config.yaml
num_hidden_layers: 16
hidden_size: 256
num_attention_heads: 2
norm_eps: 1e-06
positions: "learned"
attn_scale: 0.0884
parallel_block: false
optimizer: "muon_variant"
max_grad_norm: 0.5
decay_fraction: 0.346
decay_shape: "linear"
max_seq_len: 2048
dataset: "wikipedia_en"
MLP neurons of a small language model. Each row is named by its layer, matrix (up: input weights) and neuron, and shows model dimensions 144-207. Each number is 50 + 15 x the weight over its row's rms, rounded and kept within 0 to 99.
After each neuron's rows, "fires in" lists the words (lower case) most often at its 100 highest values on Wikipedia text that the model never trained on.

L5.up843:47 51 63 60 37 72 32 43 36 44 46 45 59 61 55 29 81 72 65 73 30 40 26 57 74 37 27 46 58 69 57 36 44 38 57 51 55 42 60 69 45 37 22 41 60 40 48 38 69 48 43 50 60 59 69 80 68 45 48 51 61 64 20 49
fires in: "as", "career"

L4.up663:70 42 79 49 57 68 34 47 44 32 34 39 46 56 56 72 80 62 44 51 50 49 46 50 35 57 39 58 65 61 47 25 48 32 23 48 64 14 69 58 57 60 63 56 49 61 71 44 27 46 56 21 63 65 69 50 51 42 60 67 62 33 45 53
fires in: "served", "work", "player", "services", "serving"

L4.up861:31 61 54 63 55 63 61 59 58 45 22 23 62 71 39 70 67 73 31 60 61 57 54 41 67 66 35 63 50 33 38 50 42 21 96 41 76 51 50 46 53 26 50 56 47 57 32 17 45 19 58 62 48 45 55 49 91 48 59 40 35 45 60 47
fires in: "november", "august", "september", "july", "june"

L3.up1008:55 16 78 63 79 47 57 53 57 28 70 45 70 30 41 15 59 43 43 92 53 47 59 56 55 27 50 32 36 24 68 54 63 42 39 43 54 59 44 58 67 66 25 46 56 68 43 46 36 74 54 41 22 46 58 74 37 63 61 29 62 49 60 41
fires in: "which", "where", "who", "university"

L4.up211:59 24 41 36 64 48 49 57 47 52 86 87 69 47 48 60 28 39 42 62 68 45 27 52 44 43 31 60 57 34 54 42 63 54 49 65 26 59 46 60 63 49 63 56 52 66 42 54 54 41 47 47 43 36 53 59 65 40 49 62 40 21 46 63
fires in: "for", "due"

L5.up535:29 57 50 49 43 63 34 64 24 47 43 56 63 46 75 59 63 64 47 71 39 32 60 47 53 46 28 61 49 68 72 21 31 43 50 45 67 72 52 48 52 70 57 61 47 26 63 43 21 59 26 74 54 23 16 50 57 58 26 52 40 64 57 60
fires in: "november", "march", "october", "years", "government"

L4.up365:29 38 22 64 47 12 72 69 53 25 50 71 62 59 63 64 47 40 59 46 41 68 47 50 71 62 39 62 61 38 61 41 24 57 71 66 41 53 42 24 42 52 50 59 36 26 62 52 41 27 23 70 50 24 43 36 64 13 78 64 39 63 59 40
fires in: "may", "march", "june", "december", "august", "april"

L13.up608:72 41 62 31 55 64 29 77 61 49 53 34 31 21 33 40 66 24 49 20 36 56 36 49 49 51 57 32 66 91 51 42 64 67 51 35 42 23 55 62 66 43 33 52 47 43 42 60 37 37 47 44 72 30 53 74 72 29 31 54 59 41 39 43
fires in: "a", "significantly", "2nd"

L9.up124:51 69 52 80 60 29 50 49 32 45 52 49 56 31 59 59 27 48 51 34 77 43 48 70 68 49 50 93 57 43 26 33 36 58 53 59 33 21 63 58 36 47 72 53 76 45 72 30 61 54 68 36 45 64 48 56 55 51 45 53 45 36 68 55
fires in: "such", "more", "within", "without", "each"

L4.up522:40 48 52 57 48 52 20 51 66 41 72 68 63 53 40 61 47 57 29 68 52 44 53 51 56 44 48 36 46 49 64 68 44 35 39 34 39 20 58 65 62 40 34 42 27 50 61 71 20 40 65 51 46 54 35 23 45 52 65 21 57 29 57 66
fires in: "that", "the", "which"

L11.up997:58 69 50 29 42 50 52 64 62 60 76 38 54 38 51 50 50 45 42 27 53 56 73 48 88 65 44 48 58 30 57 51 40 44 44 57 72 65 38 50 89 37 55 70 43 00 64 54 46 51 40 48 45 56 85 34 57 28 60 52 44 45 45 69
fires in: "as", "no", "until", "how", "fellow", "so"

L4.up6:46 69 52 57 64 40 63 57 60 66 56 09 55 43 51 51 51 09 54 75 44 38 59 64 47 68 45 62 46 61 54 52 42 64 58 65 38 70 45 56 54 48 47 49 13 35 51 56 59 33 47 55 38 51 36 58 50 40 49 58 06 38 72 63
fires in: "national", "international", "public", "been", "published"

L9.up209:44 11 69 57 82 37 34 37 62 46 74 34 51 62 38 36 48 30 60 37 57 49 48 58 53 55 55 80 51 42 53 39 48 61 74 53 69 39 53 27 47 33 71 62 45 46 70 66 48 35 32 43 24 57 45 45 72 57 56 37 37 64 85 45
fires in: "states", "san", "ocean"

L3.up196:41 63 33 49 37 52 57 56 47 70 50 49 45 66 65 53 68 62 48 41 39 67 39 70 61 15 57 60 37 44 60 62 45 53 31 78 56 36 41 59 86 54 86 52 12 33 41 74 56 49 36 62 60 26 47 37 67 42 36 24 56 42 54 36
fires in: "the"

L3.up742:55 51 68 79 67 32 63 58 12 49 63 54 53 38 54 37 44 44 29 49 21 34 52 42 54 48 49 39 59 24 52 49 55 29 81 63 47 55 70 58 69 43 39 37 48 70 49 73 40 63 15 37 71 23 41 74 81 55 51 72 60 42 56 36
fires in: "which", "or", "who", "floor"

L5.up473:44 40 62 39 93 72 42 35 55 55 75 52 54 86 41 53 46 47 39 53 29 69 58 33 73 38 49 56 39 65 34 31 58 42 30 30 60 44 64 56 53 61 29 68 60 55 84 32 65 52 25 45 49 57 41 48 57 43 54 50 48 74 27 38
fires in: "career", "area", "serbia", "series", "year", "years"

L3.up420:65 64 53 60 34 33 25 52 47 50 64 34 68 60 42 49 59 59 44 56 64 62 72 50 44 62 52 40 29 62 42 32 39 30 55 29 26 63 64 39 50 66 74 72 32 70 29 48 26 80 42 34 40 37 62 44 71 48 60 28 40 53 41 62
fires in: "to"

L9.up328:22 42 47 71 29 52 57 36 79 50 53 42 40 46 12 64 49 62 54 31 58 35 38 50 52 13 25 73 19 51 19 67 37 49 37 39 49 43 26 29 48 38 42 55 72 37 54 56 57 33 38 54 40 51 61 49 85 62 43 48 78 70 42 55
fires in: "on", "of", "once"

L10.up242:47 50 21 64 56 15 62 45 46 26 91 42 36 36 66 81 75 39 49 44 39 39 42 38 58 41 22 51 50 42 25 45 66 52 41 60 71 36 36 58 40 36 74 51 43 68 75 74 36 13 72 66 59 65 47 54 33 47 68 73 61 37 29 60
fires in: "the", "of", "to", "on", "about", "more"

L3.up371:46 50 32 40 68 31 62 23 74 28 65 43 69 14 58 37 42 40 44 59 54 65 48 43 59 40 54 31 43 47 59 55 76 53 42 56 50 53 99 36 48 68 42 28 50 51 48 36 50 38 28 54 34 30 73 52 42 41 58 54 69 86 28 62
fires in: "between", "about", "out", "during", "with", "without"

L3.up302:65 57 45 75 51 44 54 57 29 32 51 43 44 65 65 53 49 37 50 80 48 90 46 39 53 45 39 66 40 35 51 85 43 20 36 44 63 52 42 78 63 46 63 42 63 35 20 26 38 57 33 63 49 50 91 56 40 48 43 25 60 55 44 48
fires in: "new", "world", "western", "united", "modern", "eastern"

L9.up719:72 62 39 60 65 56 62 55 63 67 57 68 33 66 40 51 57 71 58 68 22 57 82 67 41 30 60 64 46 64 46 48 26 32 77 58 24 37 73 55 51 56 27 73 41 32 38 57 69 55 53 55 45 64 61 62 45 41 63 43 40 57 41 59
fires in: "united", "university", "was", "been"

L4.up756:56 44 45 48 56 54 40 23 39 50 38 91 64 45 11 58 42 48 28 48 70 52 43 23 96 31 61 46 53 62 68 49 60 38 38 65 49 54 49 72 57 36 46 61 58 41 61 70 35 38 39 43 50 51 70 57 35 55 63 26 43 55 24 54
fires in: "their", "its", "headquarters", "administration"

L3.up583:47 57 40 54 46 36 61 42 67 54 59 43 56 52 52 42 38 46 52 64 40 58 30 66 45 46 43 37 50 65 65 56 82 45 55 72 30 65 52 14 88 40 47 39 52 46 24 68 43 46 29 72 47 25 31 39 46 53 55 40 41 46 31 89
fires in: "for"

L9.up41:58 60 56 58 73 56 63 39 35 45 38 60 80 55 42 51 73 32 39 47 42 35 37 19 62 39 40 71 18 32 50 56 62 42 40 85 59 69 31 57 30 49 54 44 56 85 48 29 45 48 37 51 36 57 41 85 64 61 65 70 48 24 99 61
fires in: "and", "as", "country", "it", "countries"

L3.up466:67 35 48 55 69 52 36 49 53 41 51 48 46 68 18 36 42 55 62 47 40 28 32 62 29 54 58 37 84 58 45 50 40 51 49 25 69 44 71 44 66 66 68 77 31 67 38 15 41 41 44 54 15 25 34 38 75 26 67 37 40 61 60 57
fires in: "to", "would"

L5.up356:38 60 70 66 60 46 65 29 47 57 56 15 69 52 65 42 16 56 44 73 51 51 59 30 39 39 40 60 78 67 28 37 49 57 69 74 50 45 65 41 63 44 60 59 62 47 31 57 34 63 58 43 41 39 57 60 49 64 55 50 45 60 38 43
fires in: "after", "during"

L6.up616:51 51 44 51 50 61 43 40 77 48 58 71 24 54 41 63 45 47 67 81 20 46 61 30 41 56 71 57 47 67 69 18 47 45 35 58 25 58 63 38 34 60 41 68 48 54 47 41 66 82 45 34 50 68 45 57 47 64 55 45 32 62 43 72
fires in: "new", "university", "united", "city", "college", "government"

L3.up812:66 32 74 61 20 52 64 69 81 50 48 40 47 69 42 51 34 45 41 51 62 51 52 43 44 39 55 45 37 77 52 43 57 81 46 41 61 33 61 65 49 39 22 48 39 33 31 34 39 50 47 63 48 50 57 64 30 68 63 60 25 51 60 51
fires in: "be", "into", "became", "name", "game", "took"

L5.up350:51 73 25 35 38 47 52 63 46 85 65 46 41 22 45 67 40 67 11 53 46 14 65 52 09 65 41 55 41 85 40 35 59 72 31 54 16 35 65 51 49 45 44 52 53 45 27 64 28 50 76 52 43 57 68 58 54 72 52 50 43 37 64 36
fires in: "public", "population", "he", "history", "published", "university"

L5.up654:43 68 43 32 73 80 62 57 55 47 33 62 46 54 37 60 56 50 67 50 60 58 55 35 68 70 34 61 55 40 54 34 61 67 52 36 60 44 69 52 41 45 57 48 43 50 45 64 54 46 44 51 73 59 53 72 58 29 46 63 43 53 45 43
fires in: "june", "march", "december", "is", "august"

L11.up553:77 66 60 54 59 49 64 40 45 40 54 46 56 47 47 64 42 48 46 78 30 46 40 44 29 39 40 50 60 64 51 41 62 80 43 31 36 33 52 63 57 42 16 38 15 67 83 51 67 38 53 57 37 43 67 56 56 50 49 26 63 37 40 51
fires in: "of", "following", "this", "according"

L3.up295:49 46 54 35 60 36 41 25 74 24 78 56 49 32 49 80 29 39 62 32 27 34 35 56 58 41 33 45 35 52 52 57 33 40 51 21 56 34 55 48 80 66 58 44 49 42 41 38 48 52 60 60 44 38 48 35 70 45 77 57 58 62 56 32
fires in: "to", "with", "the", "de"

L3.up10:49 43 65 43 44 50 61 48 69 44 54 49 61 44 54 48 46 38 49 63 46 37 52 76 29 38 12 37 36 61 29 19 77 43 29 72 57 53 30 56 78 56 33 83 50 40 59 53 38 47 32 79 61 47 63 42 49 29 35 53 47 65 42 64
fires in: "became", "local", "located", "become", "soccer", "because"

L13.up941:78 39 27 76 37 26 49 32 53 42 41 38 64 77 56 46 67 50 73 34 50 62 59 58 46 35 65 85 26 68 59 69 35 62 49 24 47 54 51 66 53 40 28 47 49 64 44 29 67 99 35 62 58 67 32 36 39 57 49 43 72 40 63 54
fires in: "is", "was", "started"

L10.up976:50 22 46 48 64 56 58 47 45 44 57 46 32 42 36 45 48 62 56 60 56 71 50 61 50 51 26 51 47 33 37 52 49 20 75 66 62 66 56 41 77 19 53 45 56 53 61 49 60 75 59 32 58 63 15 56 26 35 57 60 55 62 51 72
fires in: "in"

L5.up719:22 55 29 38 51 51 41 35 53 22 69 49 47 41 50 42 26 53 39 58 26 53 36 74 61 23 45 79 53 47 73 51 55 36 51 64 53 67 56 22 60 39 38 55 48 56 71 33 32 15 75 75 64 52 33 58 35 71 51 43 59 54 52 56
fires in: "the", "career", "democratic"

L3.up347:59 50 62 38 49 31 40 36 75 53 64 55 40 42 50 56 58 39 27 56 45 51 68 47 49 29 24 67 31 44 67 63 53 22 67 50 45 46 48 40 80 36 46 45 33 32 69 39 30 62 40 66 38 40 13 57 40 41 62 45 54 51 52 51
fires in: "have", "are", "has"

L10.up5:62 50 32 60 39 64 26 13 40 58 48 62 78 50 25 56 33 35 54 37 72 63 42 42 46 38 64 64 64 38 22 45 65 67 63 30 68 82 46 52 40 63 64 08 67 57 66 56 59 62 35 54 41 62 55 17 76 73 39 56 55 46 25 55
fires in: "ft", "years", "year", "and", "from"

L11.up45:59 47 33 59 72 42 52 31 45 49 71 35 18 42 43 70 35 54 69 42 68 47 62 78 65 62 54 36 62 69 52 45 32 50 43 32 40 43 63 64 40 28 70 37 42 48 43 27 35 24 31 67 45 46 22 58 44 43 44 34 40 60 74 33
fires in: "to", "not", "would", "for"

L3.up358:43 58 55 52 41 40 55 68 29 47 54 66 36 77 62 56 53 42 41 70 42 62 41 90 60 35 32 53 45 54 54 46 69 40 37 69 47 63 38 48 47 30 34 55 55 39 30 49 26 21 55 53 49 44 50 71 35 50 59 55 50 33 72 56
fires in: "the", "2023", "2024", "2021", "2022", "2020"

L3.up596:76 67 59 64 63 31 63 58 63 67 68 59 47 74 43 60 52 53 37 44 22 28 60 57 30 48 56 56 47 62 48 47 39 78 49 48 39 43 69 33 46 36 47 73 67 50 36 89 36 43 46 45 42 19 33 65 51 62 39 71 60 38 47 57
fires in: "name", "became", "same", "born", "took"

L10.up810:62 31 62 33 63 46 24 43 43 71 55 67 41 22 33 69 83 66 68 58 50 26 29 46 59 42 35 67 47 32 61 56 50 22 72 65 55 00 55 52 68 29 45 36 62 34 53 57 45 61 26 41 69 56 47 61 71 41 56 45 40 50 36 37
fires in: "the", "a", "their", "his"

L13.up618:73 29 44 37 67 56 39 36 54 70 43 92 67 35 57 42 70 41 39 43 50 35 42 47 34 28 63 91 31 93 61 62 50 50 18 51 48 45 40 64 92 55 54 27 38 40 68 61 57 33 36 56 43 57 64 64 58 52 50 38 68 50 36 68
fires in: "is", "they", "to", "are", "and"

L11.up409:39 38 43 64 37 57 65 55 67 76 46 72 51 48 27 45 48 21 54 37 76 61 83 42 59 28 12 53 80 39 28 23 59 59 36 45 81 61 74 45 61 33 53 23 39 48 44 33 57 42 60 62 41 49 44 39 60 36 33 33 78 37 74 87
fires in: "as", "fellow", "under", "after", "one", "for"

L5.up339:41 59 66 52 42 31 39 58 64 64 49 76 33 58 39 45 56 60 54 47 27 59 58 61 77 28 57 75 32 57 71 77 62 60 25 46 41 36 15 44 79 58 29 41 35 25 46 71 45 80 68 80 48 37 65 46 62 56 66 57 46 22 46 49
fires in: "his", "their", "john"

L4.up15:56 36 58 55 48 69 19 51 52 38 58 37 76 58 27 62 47 43 31 61 27 67 70 54 47 39 37 36 58 48 40 75 44 42 51 25 74 71 46 48 37 44 57 38 73 64 46 49 35 30 23 43 59 50 86 62 55 38 58 62 56 37 69 59
fires in: "as", "made", "brigade"

L6.up710:33 21 66 27 54 52 41 41 80 28 47 31 51 71 41 34 20 38 59 41 62 62 64 47 60 49 34 44 42 33 37 34 61 45 36 54 27 74 51 33 75 71 13 57 41 29 46 39 64 37 31 84 48 56 68 57 65 51 50 28 72 18 53 57
fires in: "also", "became", "and", "as", "become", "was"

L5.up359:46 34 72 45 72 64 61 63 48 42 34 46 53 55 57 80 94 58 26 39 45 75 45 73 54 58 16 33 54 38 28 65 53 42 30 54 68 40 38 40 44 45 30 50 25 45 24 64 40 53 53 29 47 27 38 79 64 54 35 64 40 34 83 31
fires in: "country", "countries", "world", "united", "council", "county"

L9.up954:72 18 45 47 16 46 57 51 66 37 56 35 73 50 57 59 58 64 72 42 55 63 65 43 34 62 49 61 39 62 28 37 62 61 57 63 45 26 67 61 59 59 62 43 72 45 82 44 35 53 45 40 67 69 42 51 64 54 56 87 55 65 59 55
fires in: "in", "after", "as", "every", "by"

L11.up969:36 25 74 63 43 39 51 53 37 35 40 61 76 77 62 49 39 56 72 18 40 91 50 51 11 41 30 52 39 71 37 75 33 76 41 42 57 66 99 47 22 30 59 46 31 40 71 52 30 33 45 38 32 77 60 59 55 74 61 30 60 60 72 38
fires in: "as", "under"

L3.up794:78 61 61 63 51 31 54 65 63 54 68 60 39 37 40 54 47 55 46 58 40 57 66 31 35 36 47 74 75 31 57 75 47 65 41 32 22 68 75 47 42 67 35 74 41 71 39 69 52 46 23 64 49 44 49 70 35 44 65 50 48 10 68 62
fires in: "she", "he", "government"

L4.up621:47 53 44 39 56 40 75 35 82 28 46 60 33 43 38 58 30 47 50 55 47 33 21 42 75 28 41 21 46 39 56 89 51 53 59 43 53 46 74 42 68 35 52 35 46 46 60 38 41 77 36 61 25 41 58 45 40 36 62 57 26 48 49 76
fires in: "between", "by", "through", "into", "at", "for"

L3.up788:51 61 34 35 61 72 50 52 39 22 56 69 90 50 63 36 47 37 26 77 46 35 30 19 57 36 05 58 50 43 43 69 45 52 56 45 49 46 65 53 37 64 26 66 58 42 44 54 56 67 45 73 67 70 69 67 37 49 57 66 40 51 28 76
fires in: "united", "first", "time", "when", "against", "1st"

L6.up679:44 45 42 19 37 76 40 66 27 45 50 40 54 43 36 69 11 32 58 70 55 38 33 38 47 41 40 64 74 43 43 35 53 44 78 45 65 33 55 65 29 28 69 49 79 59 79 26 56 41 54 65 50 63 55 57 54 69 64 46 64 49 47 71
fires in: "a", "an", "w", "played", "one"

L5.up228:61 49 67 52 34 39 61 57 59 47 54 40 33 61 42 45 56 38 70 63 34 35 36 60 56 42 39 28 42 39 68 77 36 51 54 47 56 50 73 60 85 70 65 27 43 28 29 68 58 74 50 65 49 18 45 39 68 62 10 51 53 53 51 55
fires in: "at", "that"

L9.up826:55 50 60 75 29 59 52 62 67 59 57 38 63 41 50 47 78 34 64 46 63 47 50 63 61 60 30 71 53 51 38 38 41 57 38 37 24 64 43 70 29 31 40 50 42 58 46 40 37 68 63 59 56 49 65 37 39 67 59 48 31 50 41 52
fires in: "of", "won", "within", "win", "drums", "without"

L5.up550:48 55 77 82 26 43 42 66 44 55 64 64 63 55 70 59 77 67 50 42 33 36 55 64 81 63 25 49 29 09 38 38 42 55 63 29 45 70 88 31 22 43 37 54 58 38 51 52 43 39 75 42 28 54 46 67 66 55 67 40 28 70 36 52
fires in: "may", "april", "february", "january", "june"

L6.up882:31 63 54 36 16 66 83 54 29 62 44 64 47 46 33 68 27 32 31 51 53 51 51 54 74 51 55 66 37 49 40 53 53 06 42 64 66 55 53 20 23 45 63 21 42 41 71 29 60 65 54 34 47 61 39 53 91 49 54 13 39 54 51 53
fires in: "a"

L5.up212:24 20 41 48 65 57 73 54 68 30 64 63 86 75 49 70 46 75 35 58 74 60 44 42 49 64 36 43 67 66 49 57 48 44 71 62 64 46 71 29 67 44 54 70 61 38 46 23 59 35 31 57 55 18 07 48 66 38 88 59 35 71 59 68
fires in: "may", "march", "june", "april", "august"

L3.up910:34 45 44 64 55 45 17 51 45 49 58 66 80 59 53 48 49 76 49 39 38 49 12 36 61 29 54 51 63 36 47 70 60 43 56 20 51 47 54 79 52 73 21 71 69 23 46 31 65 63 33 46 50 44 35 44 80 32 41 61 26 55 38 21
fires in: "year", "years", "government", "environmental", "department", "development"

L3.up417:74 73 35 58 41 31 42 38 61 77 44 42 57 37 46 30 53 51 77 57 45 53 29 55 30 53 74 64 33 07 25 61 47 71 41 44 62 56 69 55 55 64 55 59 45 75 57 33 71 49 42 73 46 42 45 60 51 33 54 52 62 36 64 56
fires in: "to", "into", "history", "is"

L10.up720:44 51 69 57 33 56 38 67 51 45 61 66 54 58 46 51 61 49 76 45 56 53 45 54 40 60 50 60 49 70 28 53 40 48 46 39 54 60 87 42 39 60 29 62 49 46 71 69 44 40 39 51 36 67 64 39 43 28 71 84 65 38 71 49
fires in: "they", "she", "often", "who", "two", "which"

L11.up29:57 37 84 51 28 50 61 32 60 49 57 44 49 51 66 67 53 46 67 57 56 34 18 88 48 64 32 59 38 63 82 74 43 48 42 56 31 63 64 64 46 62 72 45 36 23 29 76 53 49 26 53 43 44 46 31 55 64 47 76 38 29 56 24
fires in: "that"

L9.up575:58 50 27 26 78 69 55 48 45 80 55 68 44 32 21 76 63 42 77 40 46 33 43 40 42 23 27 34 39 49 56 37 74 36 41 45 35 57 19 35 59 54 58 55 37 21 39 60 32 64 49 57 55 57 90 33 59 51 47 46 63 69 58 39
fires in: "of", "on", "in", "at", "following", "with"

L5.up776:34 47 64 40 36 33 56 68 49 25 51 50 47 61 57 50 54 53 43 58 35 38 46 82 95 22 48 40 48 49 43 67 71 63 39 52 58 61 27 51 71 67 53 36 39 21 74 66 28 23 42 75 78 66 64 42 50 63 41 83 60 30 59 35
fires in: "the", "nhl"

L13.up720:43 49 46 53 36 38 26 37 43 62 55 64 68 46 22 51 64 45 63 31 69 74 42 71 51 34 46 40 73 24 62 65 48 55 67 58 63 55 74 54 52 54 49 31 49 65 63 64 55 46 54 41 59 36 62 59 61 12 80 55 55 64 59 62
fires in: "in", "is", "into", "by", "s", "are"

L3.up863:64 46 43 44 42 70 44 49 70 52 61 34 44 60 52 49 35 48 51 44 41 30 52 52 51 41 64 40 49 62 64 55 53 66 43 43 47 73 45 33 67 73 53 70 57 81 55 42 39 73 48 66 28 47 46 44 70 53 18 48 33 42 43 64
fires in: "released", "medal", "release", "succeeded", "preceded", "published"

L3.up554:54 61 34 46 31 44 54 59 35 31 49 58 47 41 40 54 61 60 63 55 50 60 34 49 80 39 46 38 53 59 61 65 36 52 91 51 80 57 51 65 58 46 26 33 54 47 20 56 47 29 44 62 54 43 62 45 52 34 48 39 45 46 39 49
fires in: "a", "the", "after", "ocean", "ksa"

L4.up864:54 45 55 46 63 61 48 45 64 31 43 46 68 41 48 67 31 26 42 41 27 64 58 71 67 38 55 21 70 45 36 51 30 38 16 43 36 26 80 46 44 51 56 74 45 48 48 67 39 44 56 41 31 50 92 57 17 34 49 58 93 69 38 50
fires in: "district", "served", "used", "influence", "services"

L4.up978:50 24 70 69 39 41 78 49 42 64 77 27 53 36 56 48 48 37 35 51 51 37 20 37 44 36 38 24 51 54 51 57 68 55 40 75 44 70 54 79 70 53 60 74 40 44 29 60 52 52 38 68 65 27 34 33 79 66 94 57 36 46 36 58
fires in: "with", "for", "himself"

L11.up253:38 28 59 58 16 53 07 66 49 74 47 49 56 45 63 47 69 43 34 30 48 44 67 52 56 12 58 56 79 67 15 46 51 25 36 66 45 34 39 34 47 43 44 49 55 24 52 79 48 32 55 37 45 57 47 33 49 50 70 43 58 61 42 30
fires in: "a", "representatives"

L5.up353:03 64 46 81 39 71 77 72 47 41 58 64 68 55 68 59 54 74 40 64 23 46 59 68 66 82 38 71 24 29 48 45 51 76 41 52 43 24 42 62 30 42 35 30 57 51 22 49 54 60 43 35 63 82 48 55 57 28 53 47 26 64 57 31
fires in: "june", "may", "january", "august", "july"

L10.up633:39 56 27 81 30 54 39 44 57 75 40 50 66 51 49 46 54 45 40 39 70 39 56 30 51 57 51 55 65 51 21 81 54 58 44 23 64 58 42 54 64 37 54 67 34 65 72 33 57 36 27 57 62 44 34 46 41 55 46 44 67 62 40 33
fires in: "an", "some", "as", "no"

L4.up307:66 36 64 56 48 49 44 39 52 17 55 67 53 52 20 79 49 39 29 62 45 66 24 60 51 33 47 34 26 52 75 70 37 42 09 49 64 63 39 44 53 71 28 04 28 47 31 66 52 54 38 24 54 47 60 50 68 48 26 61 70 25 55 53
fires in: "which", "it", "be", "spain", "john"

L3.up1010:75 49 49 51 70 58 51 74 73 40 43 54 70 63 53 51 44 47 57 35 20 39 56 65 49 41 24 61 45 18 51 71 65 47 53 61 50 11 45 46 69 47 22 15 34 46 52 67 44 50 54 57 42 58 76 46 41 56 61 41 52 40 68 65
fires in: "of"

L5.up718:51 49 63 58 46 58 50 69 43 50 39 50 70 67 32 44 62 74 48 68 59 25 52 67 57 70 24 36 51 46 66 67 58 63 44 60 88 40 63 36 23 43 65 54 63 56 17 41 35 45 25 56 63 62 31 53 57 32 55 64 54 78 46 35
fires in: "may", "in", "march", "december", "august", "june"

L3.up366:32 32 56 71 63 50 48 37 49 66 64 66 87 39 38 42 46 39 51 66 46 72 41 21 49 40 30 55 29 65 39 38 47 61 50 53 37 70 65 44 75 37 49 72 38 42 71 52 24 59 68 75 50 42 88 40 33 61 38 24 36 46 62 74
fires in: "after", "for", "since", "became"

L4.up745:70 67 32 42 26 60 37 34 78 51 44 52 49 72 44 52 46 68 50 50 48 53 59 23 35 30 57 51 36 75 31 71 53 51 54 47 37 59 51 48 52 38 28 86 29 52 55 50 47 51 53 69 62 45 59 36 37 45 64 53 72 70 40 71
fires in: "first", "united", "second"

L10.up971:48 39 37 36 52 51 54 60 66 40 61 36 65 45 65 54 28 34 65 60 51 47 70 45 72 85 27 32 48 78 64 63 52 53 37 50 09 65 54 34 63 52 32 33 67 59 67 48 74 50 20 31 50 53 51 48 24 45 78 65 68 41 42 74
fires in: "with", "more", "without", "about", "over"